config.toml
num_hidden_layers = 8
hidden_size = 512
num_attention_heads = 8
num_key_value_heads = 8
head_dim = 64
intermediate_size = 2752
vocab_size = 40363
hidden_act = "swiglu"
norm = "rmsnorm"
norm_place = "pre"
norm_eps = 1e-05
positions = "rope"
rope_theta = 47200.0
rope_fraction = 0.5
qk_norm = false
attn_scale = 0.125
bias = "none"
tie_word_embeddings = false
parallel_block = false
init = "trunc"
init_std_qkv = 0.0283
init_std_o = 0.00708
init_std_up = 0.0283
init_std_down = 0.00306
optimizer = "cautious_adamw"
learning_rate = 0.000353
lr_mult_qkv = 0.7
beta1 = 0.95
beta2 = 0.98
lr_head = 0.00481
max_grad_norm = 1.0
warmup_steps = 450
schedule = "wsd"
decay_fraction = 0.406
decay_shape = "linear"
final_lr_fraction = 0.0
batch_tokens = [65536, 131072, 262144]
max_seq_len = 1024
doc_mask = true
z_loss = 0.0001
train_tokens = 1273000000
max_steps = 9223
dataset = "wikipedia_en"
MLP neurons of a small language model. Each row is named by its layer, matrix (gate and up: input weights) and neuron, and shows model dimensions 208-271. Each number is 128 + 24 x the weight over its row's rms, rounded and kept within 0 to 255. A neuron's up and down rows have the sign that makes its largest values positive.
After each neuron's rows, "fires after" lists the tokens most often just before its 100 highest values on Wikipedia text that the model never trained on; "fires on" lists the tokens most often at its 100 highest values on Wikipedia text that the model never trained on. A number after a token or word is its count.

L2.gate400 [122 130 110  93 137 126 163 138 148  90 135 139 105 116 156 154 120 134  78 107 128  96 136 147 163 140 150 124 142 114 135 125 118 147 137 145 152 138 149 157 113 171 112 111 132 143  89 150 148 125 126 144 110 100 123 104 124 118 152 124 149 124 130 136]
L2.up400 [185 112 129 149 142 115 147 129 108 161 122 114  76 150 116 137 148 149 154 122  93 106  71  92 126 129 116  92  60  98 117 161 167 115 110 135 140 165 151 128 145  96 112 160 110 114 155 134 155 119 158  98 145 128 115 103 149 118 140 113 115  79 110 139]
fires after: " |" 56, ")" 13, "2" 5, " " 5, "0" 5, "1" 4
fires on: " " 55, " |" 29, "5" 7

L2.gate36 [131  71 107 124 174 148 147 183 139 137 119 141 136  98 127 167 109  82 127 128 137 123 124 133 126 157 141 147 116 124 146 120 110 115 142 149 139 158 158 123 103 102 149 138 130 180 151 126 153 105 142 130  91 146 106 144 144 126 131 145 116 129 152 130]
L2.up36 [110 128  96 156 155  98 179 129 156 172  97 110 111 162 122 163  94 125  82 125 148 123 122 145  93 155 145 126 123  93 127 136 148 150 140 115 144 127 128  99 129  98 125 126 118 134 135 120  95  88 134 131 123 139 116 163 110 125 109 145 150 156 130 162]
fires after: " " 46, "2" 19, " in" 13, "," 7
fires on: "2" 46, " " 24, "0" 19

L2.gate1404 [ 85 182 114 121 183 150 122 110 112 112  79 119 112 129 161 122 151 161 116 118 142  80 108 158 153 146 124 149 136 142 159 141  77  72 140 144 137  87 109 200 141 123 126 119 137 171 143 135 155  82  94 117 170  82 138 120 116 154 125 112 133 105 131 115]
L2.up1404 [112 145  95 144 106 126 178 115 184 146 138 130 139 139 103 123 156 123 168 102 122 102 124  82 127 132 146 108 115 124 123  74 160 161 180  93 140 107 146 124  93 110  95 121 145 138 114 129 184 116 110 129  91 105 149 106 129 138  98  98 110 106 127 133]
fires after: " |" 39, " one" 9, ";" 8, " " 5, " was" 4
fires on: " " 48, " of" 15, "us" 12, "1" 4

L2.gate267 [135  96 142 120  96 140 142 113 155 114 129 151 137 117 139 126  97 156 135 109 147  74 135  93 123  98 130 177  98 155 128 145 169 165 141 109 130  95 131 116 106  92 126 159 138 147 112 165 130 146 132 163 132 107 124 116 107 116 135 114 136 114 123 174]
L2.up267 [144 143 102 154  97 121 163 141 120  91 114  90 141 147 117 142 159 145 137 139 155 107 158 150 144 145 178 109 123  98 157 131 118 109 129 157 139 133 154 152 102 103 136 169 150 110  70 170 172 109 101 132  96 155 145 142 109  73 139 151  92  76 112 160]
fires after: "." 84, "\"." 6
fires on: "\n" 100

L2.gate2000 [131 119  90 109 119 125 161 120 127 117 111  61 104 113 120 157 104 147 114 137 110 129 107 121 139 118 130 158 142 118 119 110 134 105 148 129 138 112 179 126 145 150 149 122 149 147 122  75 165 150  84 109 148 135 128 118 100 124 127 139 112 134  95 161]
L2.up2000 [159 164  69 158 124 145 165 143 127 160 106 119 150 118 159 176 178 137 131 122 157 163 147 105 139 122 136 117 124  94 111  93 120  96 120 119 127 140 177 105 154 147 160 124 123 118 134 100 116 140 128 115 133 122 145 110 131 126 119 154 108 125  90 138]
fires after: "." 90, ")." 4
fires on: "\n" 100

L2.gate2694 [128 184 102 144 133 141 154 123 160 169 126  76 165 130 168 127 108 123 143 125 169 135 129 139 110 169 116 109 118  98 175  89 145 102 106 129 119 147 110 122 151 128 113 114 116 137 105 105 135  54 134 108 127 108 154 117 153 119  98 144 119 168 130 106]
L2.up2694 [153 127  84 139 134 146 155 114 141 153 123 116  81 144 155  93 159 100 122 131  74  94 115 153 162 114 189 115  83 128 133 128 122 143 128 122 123 142 115  94 148 135  98  93 169  93 134 154 123 130 167 122 116 135 143 166 148 124 112 135 160 150 106 136]
fires after: " of" 42, " that" 10, " with" 4, " to" 4
fires on: " a" 39, " the" 14, " their" 6, " an" 5, " hearing" 5

L2.gate995 [116 129  99 146 125 116 145 137 107 186  95 171 120 139 129 153 160 128 153 122 132  84 115 114 175 130 134 117 129 140  92 130 118 156 159 136 103 147 160 171 124 140  92  72 123 131 167 140 127 140 143 121 136 144 116 131 146 138 173 123 102 141 155 145]
L2.up995 [169 142 111 136 107 123 153 172 158 117  89  98 142 119 130 151  95 138 169  95 159 119 121 160 152 144 128 178  91 105 164 156 133 120 124 131 151 149 138 140 121 132 125 116 171 140 153 156 116 152 157 134  92 110 136 154 100 166 135 127 161 126 133 124]
fires after: "0" 32, "9" 15, "1" 8, "2" 7, "5" 6, " " 6
fires on: "0" 26, "2" 15, "1" 12, "5" 8, "7" 7, "6" 6

L2.gate1778 [116 131 109 113 114  85 146 140 121 113 121  98 112 125 135 118 112 137  99 101 143 119 111 115 130 139  99 105 109 129 121 136 118 115 125  85 128 140 160 140 110 114 130 134 147 144  90  89 112 146 130 122 138 185 110 160 136 102 129 148 130 157 105 124]
L2.up1778 [149 145 119 147 121  99 145 147 133 113 105  94 146 162 147 149  91 128 163 166 114 135 160 147 144 149 105  98 129 132 139 166 120  98 105 183 131 108 144  88 137 118 138 136 105 125 113 132 110 127 100 146 155 114 132 205 160 104 104 112  87 111 136 148]
fires after: "." 71, "\"." 7, ")." 4
fires on: "\n" 98

L2.gate1402 [162 124 155 157 118 158 167 120 147 165 123 153 131 127 122 116  99 112 168 161 117 138 124 123 117 146 147 101 145 103 113 143 141 104  78 130 155 110 133 186 111 106  95 150 115 134  66 118 122  75 140 147 115 113 129 163 131 153 138 134  72 194  93 155]
L2.up1402 [161 134  62 119 158 142 103 152 109 128 114 123 148 131 159 128 142 111 131 100 118 149 145 148  88 120 112 170 149 117 138 148  64  93 162 149 140 113 163 114 109 125 110  95 145 127 144 131 139  84 166 165 136 107 155  90 118 147 135 128 166 123 134 139]
fires after: "1" 23, "0" 20, " " 8, "7" 8, "2" 6, " V" 6
fires on: "8" 75, "9" 15

L2.gate783 [155 112 112 130 140  95 145 139 122 153  92  79 123 101 112 113 152 138 128 119  99 107 132 128 120 123 148  91 135 135 134 118 144 107 184 133 131 145 178 120 134 138 139 114 144 112 141 171 136 138 169 122 170 146 107 126 159 107 136 124 114 140  89  78]
L2.up783 [121 130 103 163 114 141 118 164  98 160 103 106  99 169 123 127 128 145 159 182 149  88 114 185 122 162 103 132 103 133 152 170  95 116 108 142 109 106 128 133 111 178 147 111 102 109 115 138 134  70 134 132 109 160 139 164 161 188 163 118  98  98  72 156]
fires after: "\n" 31, "9" 18, "1" 10, " " 9, "2" 6, "7" 5
fires on: "\n" 30, "5" 12, "4" 9, "2" 9, "6" 7, "9" 6

L2.gate2750 [142 156 105 173 100 149 139 219 103 117  84 119 128 152 111 165 172 145 184 137 141 155 139 125 126 132 138 123 144 101 125 142 127 138 118  92 112  87 157 135 105  72 152 167 156 175 132 136 126 156 127 111 150  96 155 186 100 132 120 120  98 126 128 141]
L2.up2750 [136 133 130 146 110 129 143 124 114 125 149 112 108 150 131 131 145 109 135  75 105 157 149 116 145 105 123 107 148 150 156 127 123 160 139 132 123 162 149 123 114 102 109 136  88 127 123 149 175 113  84 112 135 109 107 172 130 119 126 173 152  97  96  83]
fires after: "." 70, ":" 5, ")" 4
fires on: "\n" 100

L2.gate306 [105 109 127 107 165 144  88 144 156 136 178 157 126  99 156 164 114 107 105 137 179  76 149 107 121 114 155 146 127 158 163  64 109  86 107 139 120 144 173 138 114 120 175  98 166 136 147 107 136 105 134 162 139 103 128 148 137 122 132  91 124 100 114 103]
L2.up306 [147 114 126 129 107  70 134 184 133 108 121  87 112 141 133 147 154 135 156 118 135  86  91 129 128 104 127 100 129 159 108 127 160 131 139 124 103 135 105 148 144 126  95 161 151 177 119 139 169 124 163 102 144 132 120 101 172 122 133 115  90 114 142 147]
fires after: " |" 44, "0" 11, "2" 11, " " 9, "9" 6
fires on: " " 46, "1" 14, " |" 10, "0" 8, "9" 6, ":" 4

L2.gate732 [111 113 122 162 135 137  80 170 144 136 100 135 136 137 185 138 135 167 158 151 126 128 115 107 152  96 139 124 135 104 122 120 140 134 159 131 107 122 144 167 127 151 100 104 162  96 133 158 138 165 114 148 141 102 140 106 154  91 110 121 133 127 144 114]
L2.up732 [131 107 152 106  95 106 114 131  85  97 130 145 155 152 128 145 140 131 119 104 129 117 110  83 122 168 140 142  88 107  88 112 105 152 146  98 124 155 122 127 122  90 100 120 107 106 130 187 159  99 140 129 111 137 159  73 109 112 153 139 113 144 108 121]
fires after: " a" 54, " " 13, " the" 11
fires on: " " 48, "s" 10, "1" 8, " one" 4

L2.gate2113 [132 155  89 144 127  80 163 156 126 132 108  68  94 120 132 155 134 145 149 187 154 120 160 127 162  64 119 135 120 107 136 135 140 117 133 123 110 144 174 148  70 106 162 152  98 113  90 151 151 104 163  93 125 138  99 111 104 112 109  84 121 117  79 158]
L2.up2113 [120 134  84 129 128 136 182 150  70 124 132 128 124 130 136  76 109 144 119 123 119 120 104 146 133 165 150 113 136 115 142 120 155 123 134 151 142 180 134  97 141 144 122 111  95 137  91 108 115 120 118 132 130 128  90 102 132 120 118 126 121  64 130 123]
fires after: "." 83, "\"." 6
fires on: "\n" 100

L2.gate2542 [126 134 160 111 169 186 161  99 106 137  90 158  99  99 124 118 120  98 132 147 147 125 102 173 158 154  90  99  66 101 112 140 123 137 136 148 170  82 137 127 117 106 170 140 125 130 127 114 141 125 123 157 130 155 119 144 144 129  96  95 100 142 140 136]
L2.up2542 [132 143  99 174 155 123 124 140 130  91 103 121 115  99  98 131 118 136 121 123 142 110 108 168 117 183 124 148 134 124 124 113 171  94 116 119 178 137 198 154 139  89 146 144 136 187 106 127 105 149  73 127 115 127 168 142 109 168 164 155 137 140 173 109]
fires after: " " 64, "2" 11, " May" 4
fires on: "2" 34, "1" 30, " " 19, "0" 12

L2.gate64 [146 124 154 149 127 133 151 112  97 173 130 149  96 125 158 127 120 152 137 141 179 142 154  94 170 120 110 135 139 108 124 104 128 126 156 106 151 156 124 126 155 116  91 148 108 100 111 127 130  74 162  89 132 155 174 152 170 131 113 109 114 121 137 119]
L2.up64 [124 134 111 118 150 115 167 129 168 122  95 106 144 119 118 151 149 154 142 147 180 148 161  91 148 127  78 152 154 115 164 154 137 106 132 160 155 140  95 103 133  92 134 160  93 116 126 131 120 135 105  97 103 152 101 119 128 158 100 112 133 141 116 105]
fires after: "1" 33, " " 32, "0" 12, "2" 6
fires on: " |" 47, "," 32, ";" 9, ":" 4

L2.gate118 [112 150  88 139 137 128 124 125 173 157 127 138 108 134 175 108 135 161  72 111  89 102 140 127 154 111 157 137  97 130 152 135 154 115 155 104 119 139 165 135 137 150 131 113 183 131 149  92 147 132 170 109 149 114  81 120 137 144 103 138 130  82 110 100]
L2.up118 [184 128  92 110 149 100 146 168 102 129 128 113 146 127 161 109 125 161 103 132  93  87 129 128 173 129 109 122 141 175 108 125 135 126  97  81 143 140 131 155  88 147 154 139 144 142 107  87 134 131 119 159 120 124 128 155 114 138 177 130  95 102 160 128]
fires after: "." 56, "9" 15, "\"." 6, "8" 5, ")." 4
fires on: "\n" 73, "4" 6, "1" 6, "9" 5

L2.gate2656 [ 86 102 105 125 108 105 156 121 102  82 127 159 139 128 141 114 133 140 149 130 151 141 114 104 144 140 139 133 119 104  98 151 108 144 141  87  99 120 139 125 150 129 145  74 160 135 101 119 124 176 116 116 137 116 113 152 140 142 100  88 118 178 138 118]
L2.up2656 [174 134 120 100 133 105  97 132 101 119 117 126 127 140 152  95  95 122 124 131 164 125 131 162 182 184 124 184 140 103 141 146 178 124 116 154 160 147  74 165 156 138 186  93 112 115 121 126 130  98 119 150 186  74 152 135 108 143 111  93 156 122 116 113]
fires after: "1" 19, " in" 16, " " 11, "9" 10, "6" 7, "5" 6
fires on: " " 28, "1" 10, "7" 9, "5" 8, "2" 8, "3" 7

L2.gate2704 [136 166 114 128 136 130 156 128  61 103  75  58 108 114 116 122 118 142 124 135 120 140 104 147 120 120 119  87 103 138 118 119 107 147 144  87 115  99 155 137 154 101 121 144 164 118  89  81  85 127 135 121 103 130 139  91 113  80 129 131 142 131 125 121]
L2.up2704 [135 110 153 117 120  97 135 112 138 136 144 114 132 149 137 145 160 155 116  95 105 143  64 110  81 161 108 126 118 143 110 166 137 141  99 118 154 137 138  83  89 112  86 173 107 125 100 186 134 161 118 135 176 127 118 144  98 119 135 127 102 151 119 143]
fires after: "." 59, ")" 7, " |" 4, ")." 4
fires on: "\n" 95, " " 5

L2.gate1834 [123 135 113 118 166 176 148 144 152 153 133 101 109 123  70 124 170 122 116 131 116 109 118 120 164 186 127 128 154 117 142 127 155 141 156 127 156 144 156 141 140  99 127 133 133 131 140 147 123 105 135 169 142 116 111 129 141 139 115  94 127 151 108  73]
L2.up1834 [109 113  71 101 135 132 106 134 133 119 153 125 128 137 113 106  79  97 156 140 144 124 177  82 129 114  85 195 106  93  75 130 131 136 131 129 131 115 180 144 124 153 132  85 123 112  76  72 157 148 117 169 137 129 124 123 111 135 119 137 116 134 113 151]
fires after: "2" 74, "1" 20
fires on: "." 28, "," 18, "–" 17, ")" 11

L2.gate1571 [126 162  87 126 165 116 129 127 168 129 102 133 105 109 128 129 129 147 183 139 130 140 150 109 148 135 133 157 133 121 131 126 102 107 139 121 127 173 171 159 141 135 144 123 170 156 114  77 154 148 175 105 152 120 124 152 128 123 151 112 120 134  94  85]
L2.up1571 [113 138 123 100 132 143 144  86 211 145  98 146 132 117 131 164 120 130  90 136 120 159 148 161 125 153 102 122 140 114 103 110 130 153 182 167 172 147 148 105  94 130 139 123 155 112 172 131 159 167  90 128 168 116 156  95 115 179 117 109 110 133 132 123]
fires after: "1" 59, " " 28, " in" 4
fires on: "9" 51, "1" 27, "8" 10, " " 9

L2.gate873 [141 109 140 113 145  82 140 166 160 170 125 116 115 136 100 112 130 117  93 120 155 109  77 118 121 157 148 133 135 133 173 129 104 184 112 104 117 118 110 132 117 109 141 137 160  99 114  95 108 148 100 164 158 130 113 133  78 156 132 130 175  93 146 140]
L2.up873 [141 118 146 104 165 128 159  86 138 130 129 103 135 148 118 121 123 153 152 142 194 128 128 123 116 145 119 161 150 106 117 123 127  96 103 106  95 161 141 134 103 126 154 141 147 128 143 121 144 155 144 181 116 131 145 108  88 154 146 127 151 113 122 142]
fires after: "2" 36, "0" 17, "9" 14, "1" 5
fires on: "0" 46, "9" 14, "2" 6, "1" 6, " " 5

L2.gate458 [138 140 134  88 131 149 100 116 128 133 121 115 123  79 123  91 137 140 112 142 137 109 135 173 160 115 115 142 101  87 181 127 100 114 137 145 100 119 115 158 120 114  88 176 105 152 113  84 163  89 134 109 141 165 122 162 121 119 157 117 117 115  90 123]
L2.up458 [151 139 105 131 179 127 135  96 126 141 125 109 128 152 165 141 117 153 128 151 104 139 122 104 137 144  93 144 136 110 161 167 135 110 129 115 204 115 133 141 110 116 126 122  96 126 108 129 119 120 142 118 150 132 141 151 104 149 117 118  87 135 117 133]
fires after: " |" 62, " " 26
fires on: " " 66, "1" 24

L2.gate2216 [129 121  88 127 133 133  99 167 148 131 108  72 134 139 138 147 117 120 110 119  89 137 131 137 114 147 175 107 119 150 138 131 123  89 122 161 129  94 140 172 128 129 147 148 125 130 155 159 161 117 164  91 132 119 126 139 142 152 122 177 129 122 136  92]
L2.up2216 [132 156 105 145 111 111  92 131 141 138 125 118  85 163  88 103 166 155 118 115 111 111 162 138  94 132 131 110 105 116  84 134 149 142 113 127  98 100 158 112 110 169 142 138 107 163 133 124 155 153 128 153 141  98 166 125 112 160 112 168 119 127 123 102]
fires after: " " 31, "1" 15, " born" 10, "9" 5, " was" 4
fires on: "1" 31, " in" 11, "9" 10, " " 8, "\n" 7, "8" 7

L2.gate1613 [113 147 119 113 148 160  88 107 173 131 130 127 112 109 128 122  98 120 145  92 147 152 131 137 120 106 142 188 128 105 177 114 131 105 107 107 153 128 123  85 138 137 145 134 178 108 143  94 161 144 100 142 159 127 117 157 169 152 124 133 119 133  98 105]
L2.up1613 [116 123 132 121 142 136 112 149 138 120 156  89  95 133  89 106 148 103 119 139 138 189 154 144 119 129 126 183 130 108 108 123 134 111 141 144 131 138 178 151 177 203 126 108 126 144 180 157 166 178 136 138  84 118 164 125 136  94 142 137  83 146 156 141]
fires after: " and" 27, " " 19, " until" 10, " to" 9, "–" 6, " California" 4
fires on: " " 42, "1" 22, " the" 14, "," 7

L2.gate1957 [134 120 128 166 113 141 142 138 122 132 113 134 121 127 171 114 107 112  80 141 122 141 157 110 129 140 100 118 129 128  93  80 150 126 115 140  93 165  74 146 142 151 124 150 136 151 105 136 102 146 133 104 147 146 171 101 119 142 143 113  91 132 178 129]
L2.up1957 [114 140 166 112 156 148 111 125 134 138 116 145 135 101 123 142 158 128 141 121 129 137 117 161 136 122 136 113 130 119 120 126  86 109  97 124 145 142 123 164 149 101 106 147 184 176  91 127 146 133 112 124 105 109 108 145 137 110 133 101 104 127 122 136]
fires after: "0" 31, "5" 21, "4" 10, "3" 9, "6" 7, "2" 6
fires on: "0" 31, "1" 16, "2" 16, "9" 7, "3" 6, "6" 6

L2.gate647 [140 154 121  89 104 119 141 134 104 152 149 133  70  84 126 135 146 151 135 156 174 126 113  73 152 137 137 124 142 123 142 130 121 174 148 119 130 145 150 141  87  83 129 163  86 116 109 130 180 158 141 131 161 126 146 139 139 170 110 119 126 125 106 129]
L2.up647 [162 114 161 123 136 167 156 152 122 166 134 146 163 110 150 112 160 115 136 142 138 114 142 121 143 139 109 156 139 109 124 100 133 104 146  83 110 119 140 111 108 148 119 134 120 149 137 111 143 140 122 134 120 144 160 130 127 147 101  85 154 143 131  94]
fires after: "1" 42, " " 25, " |" 25
fires on: "0" 36, " " 25, "1" 16, "5" 6, "," 4

L2.gate1083 [ 95 112 141 126 140 144 154 144 114 114 108 140 124 125 204 161 108 151  76 124 117 136 128 128 138 134 142 137 139 100 153 102  73 107  96  98 168 127 120 130 182 114 103 137 161 144 106 133 115  76 129 108 151 135 177 147 133 145 125 129 107 108 142 140]
L2.up1083 [ 86 123 129 118  82 146  97 117 127 138  97 124 138 134 108 100 140 115 143 148 174 110 128 142 148 125 126 129 119 132 143 120 136 144 107 131 141 175 114 142  86 118 139 129 135 164 122 120 140 121 122 156 123 100 112 118 129 154 155 143 116 122  80 107]
fires after: " " 62, " |" 33, ";" 4
fires on: " " 37, "1" 26, "2" 9, "0" 8, "3" 5

L2.gate2414 [100 180 111 141 107 124 121 136 164 145 110 169 131 115 117 139 117 121 146 142 134 136 165 120 171 126 119 116 140 117 160 157 125 121 104 103 110 101 139  99 121 158  88  83 107 114 142  86  95  84 100 104 148 111 135 126 170 147 108 107 125 163 131 106]
L2.up2414 [131  85 152  88 132 155 137 117 154 137 100 166 153 125 138 126 107 129 125 105 141 141 119 170 133 137 116 140 134 168 172 165 113 121 159 140 129 149 143 141 116 129 116 149 135  91 181 155 135 136 135 112 130  99 104 158 147 108  86  94 132 143 128 111]
fires after: "2" 24, "1" 15, "." 11, "9" 10, " −" 6, " " 6
fires on: "1" 100

L2.gate108 [140 169 105 153  78 139 106 113 120 134 131 173 174 131 158 123 138 154 149 120 155 116 122 121 152 168 170 137 122 120 121 116 120 111 143 161 135 177 174 176 122 146 114 150 173 114 121 165 153 110 162 134  78 117 131 168 172 159 121  90  92 144 130 124]
L2.up108 [147 104 112 114 147 103  97 158  91 136 121 121  92 129 149 116 149 175 156 126 140 158 109 126 120 161 107  96 132 133 133  89  96 150 128 162 162 150 159 157 158 114 170 184 131 125 107 150 132 140 133  73 167  94 166 142 129 164 140  99 137 125 128  98]
fires after: "1" 38, "9" 29, "0" 5
fires on: "0" 48, "1" 38, " |" 8

L2.gate1085 [ 74 117 144  98 153 108 164  91 147  91  62 130 132 136 151 135 119 118 126 127 144 141 127 138 163 111 127 108 111 112 129 110 116 105 104 133 152 164 117 125 130 115  99  86 107 169  82 117 121  85 100 159 129 128 130 103 110  79 115 116 110 138  89 122]
L2.up1085 [112 111 160 138 107  99 113 101  92 160  94 102  80 116 145 169 152 148 151 145 187 108  89 133 115 134  74 140 112 130 125 116 115 113 107 110 141 138 159 124 146 120 126 173 141 123 148 169 123 159 125 135 151 160 112  77 147 153 110 126 136 108 146 149]
fires after: " " 52, " February" 10, " March" 7, "," 7, " August" 6, " April" 5
fires on: " " 48, "1" 41, "2" 11

L2.gate2672 [ 90 142 135 177 122 104 112  78 116 169  60 162 102  99 191 118 153 165 130 124  81 121 114 114 133  78 106 158 144 119 131  91 130 164 115 164 130 171 130 108 130 140  73 146 155 134 119 128 177 125 143 130 120 126 155 140 154 132 160 121  92 165 111 112]
L2.up2672 [160 118  92  94 181 134 133 153 165  92 130 161 148 143 179 116 132 127 114 115 138 113  96 143 156 142 130 108 142 117 152 147 143 127 178 117 160 104 197  86 158 124 148 126 142 123 128 117 123 116 135 110 110 138 105 144 109 144 178 147 140  98 114 123]
fires after: "1" 44, "2" 25, " |" 9, " was" 5
fires on: "9" 45, "0" 25, " " 19

L2.gate569 [135  74 108 113 140 111  93 143 116 170 128 127 148 112 162 146 112 149 115 125 143 105 127 114 148 138 136 137 172 116 141 132 107 101  98 123 127 111 169 192 119 102 155 152 164 140 143 124 124 137  76 109  93 105 159 157 145 122  56 100 111  79 129  85]
L2.up569 [114 152 106 163 121 125 148 110  96 135 132 131  78 138  98 146 112 143  94 107 180 136 134 108 136 145  98 108 104 154 151 101 110 163 130 106 147 150 114 155 156 133 152 170 127 119 116 130 105 109 160 110 137 149 128  83 104 139 123 109 104 109  98 131]
fires after: ":" 24, " /" 23, " " 12, " on" 11, " of" 8, " at" 5
fires on: " " 86, "1" 12

L2.gate479 [108 105 111 113 142 114 139 112 169 167  93 121 136 119 159 183 140 145 104 136 141 119 117 114 157 106 114 100 142  86 117 113  95 138 136 123 151 152 123 113 118 133 109 139 144  96 163 110 117 146 139 116 117 152 170 131 188 120  98  82 128 106 109 116]
L2.up479 [141 103 146 141 138 131 129 141 154 153 146 156 141  79 125 142 172 117 142 110 148 128 103 120 135 109 173 118 116 152 137 123 147 140 107 134 161 153 114 136 108 110 162 118  91 118  92 130 143 111 151 133  99 126 110 158 153 120 117 148 151 133 116 134]
fires after: " " 43, ":" 18, " for" 10, " (" 7, " \"" 5, " of" 5
fires on: "2" 21, "1" 18, " The" 15, "5" 5

L2.gate638 [162 136  86 147 123  83 152 110 162  66 113 125 138 134 170 122 113 101 138 112 155 120 159 132 140 174 136 171 135 121 110 108 107  86 124 141 124 124 110 103 106 161  73  65 132  81 122 128 119 148 169  73 127 111 185  91 116 150 152 132 113 137 114 144]
L2.up638 [137  88 102  80 106 133  79 100 147 132  95 142 110  97  95 153 136 125 116 107 127 112 139 173 157 123 123 172 123 112 107 111 127 131 131 131 104 149 140 146 121  92 117 112 123 135 128 148 133 163 130 132 131 136 162 133 144 153 158  93 139 151 132  91]
fires after: " " 39, ";" 13, "1" 10, " |" 7, " the" 6, "4" 4
fires on: " " 23, "1" 18, "4" 12, "2" 8, "3" 8, "8" 5

L2.gate684 [158 148 139 133 111 143 146 151 111 137  54 150 111 121 141 147 138 120 126 223 149 154 167 136 101 128 138 134 116 141 142 111 165 112 150 128 117 158 125 141 167  89 138 114 139 102  97 108 129 124 102 139  92 113 162 114 154 120 141 126 131 114 142 103]
L2.up684 [154 116 155 119  88 102 141 144 140 110  88 137 114 131 126 168 143 142 141 125 116 164 172 109 155 140 156 156  90  99 139 135 105 172 132 123 125 121 161 128 120 108  96 119 106 133 190 146 177 106 123 138  76 133 119 108  75 127 128 120 127  88 115 108]
fires after: "," 18, "0" 16, " the" 13, " |" 6, ";" 5
fires on: " in" 21, " |" 14, ";" 9, " on" 7, " as" 7, " —" 7

L2.gate378 [125  87 158  80 162 140 116 139 137 102 108 148  94 107 156 135 118 117 125 147 133 142 132 147 158 121 152 156 137 130 143 147 176 151 130 114 127 103 170  98 105  97 122 103 121 176 109 124 146 135  87 152 106 148 136  99 121 100 136 118 117 155 134 116]
L2.up378 [144 121 110 162 206 119 164  95 130 132 103 141 130 125 148  97 164 144  99  98 149 121 114 114 156 160 148 138 146 101 151 138 126 137 112 163 135 110 138 138 126 166 133  96 154 175 106 121 163 117 116 172 127 119 124  77 101 126 111 135 104 109  91 124]
fires after: " " 63, "2" 33
fires on: "2" 63, "0" 33

L2.gate2214 [143 104 143 153 114 123 105  76 137 104 128 133 101 133 148 145 141 180 123 147  86 121  70 142 167 112 147 133  88 102 126 160 114 126 145 167 116 137 163  85 170 143 121 124 128 107 135 130 158 147 121  96 155 148 135 108 144  92 141 137 139 129 113  84]
L2.up2214 [137 105 120 116  88 148 139 146 142 100 111 135 122 122  84 150 115 114  99 114 166 105  85 109 133 118 124 157 129 114 122 141  98 149 136 127 149 135 165 105 174 149 117 113 120 158 134 129 128 169  78 126 102 147 120 168 103 151 142 108 121 166 106 134]
fires after: "2" 80, "1" 16
fires on: "0" 80, "9" 15

L2.gate1521 [137 124  85 154 176 127 111 144 112 160 141  98 158  97 174 147 125 116 114 111 127 135 127 156 143 102 141 103 119 106 138 135 117 151 133 155 106 138 134 162 149 107 112 125 117  97 133 182 104  92 135 140 114 138  78 119 155 121 158 129  91 137 118 143]
L2.up1521 [ 92 137 165 129 126 185 165 148 111 109 115 109 124 125 146  61 110 146 100 156 119 122 135 177 138 126 171 158 155 134 107 135 106 124 131 140 122 119 171 115 131 107 109 157 112 123 121 151 172 106 136 159 125 103 152 137 168 177 139 135 139 138 162 114]
fires after: "1" 65, " " 7, "0" 6, "2" 6, " a" 5
fires on: "1" 27, "0" 21, "3" 12, "2" 12, "9" 6, " number" 5

L2.gate1041 [108 159 151 170 143 120 122 119 133 117 123 128 147 110 145 142 117 140 128 132 117 140 104 121 125 114 114 130 124 115 116 141 148 145 126 138 120 128 172 104 143 143 138 123 159 107 128  77 112 132 169 122 146 142 100 157 129 125 145 142 121 134 108 172]
L2.up1041 [ 78 147 100 129 114 172  98 148 120 123 126 111 115 153 148 150  94 133 102 146 123 110  69 146 119 157 107  94 117 116 115  99 138 125 137 137 136 132 173 124 125  88 126 102 123 135 169 105 112 148  93 156 165 103 162 137 105 135 130 116 117 113 121 123]
fires after: "," 27, " " 22, "1" 16, " March" 8, "2" 5, " October" 4
fires on: " " 54, "1" 16, "9" 10, "2" 9, "0" 5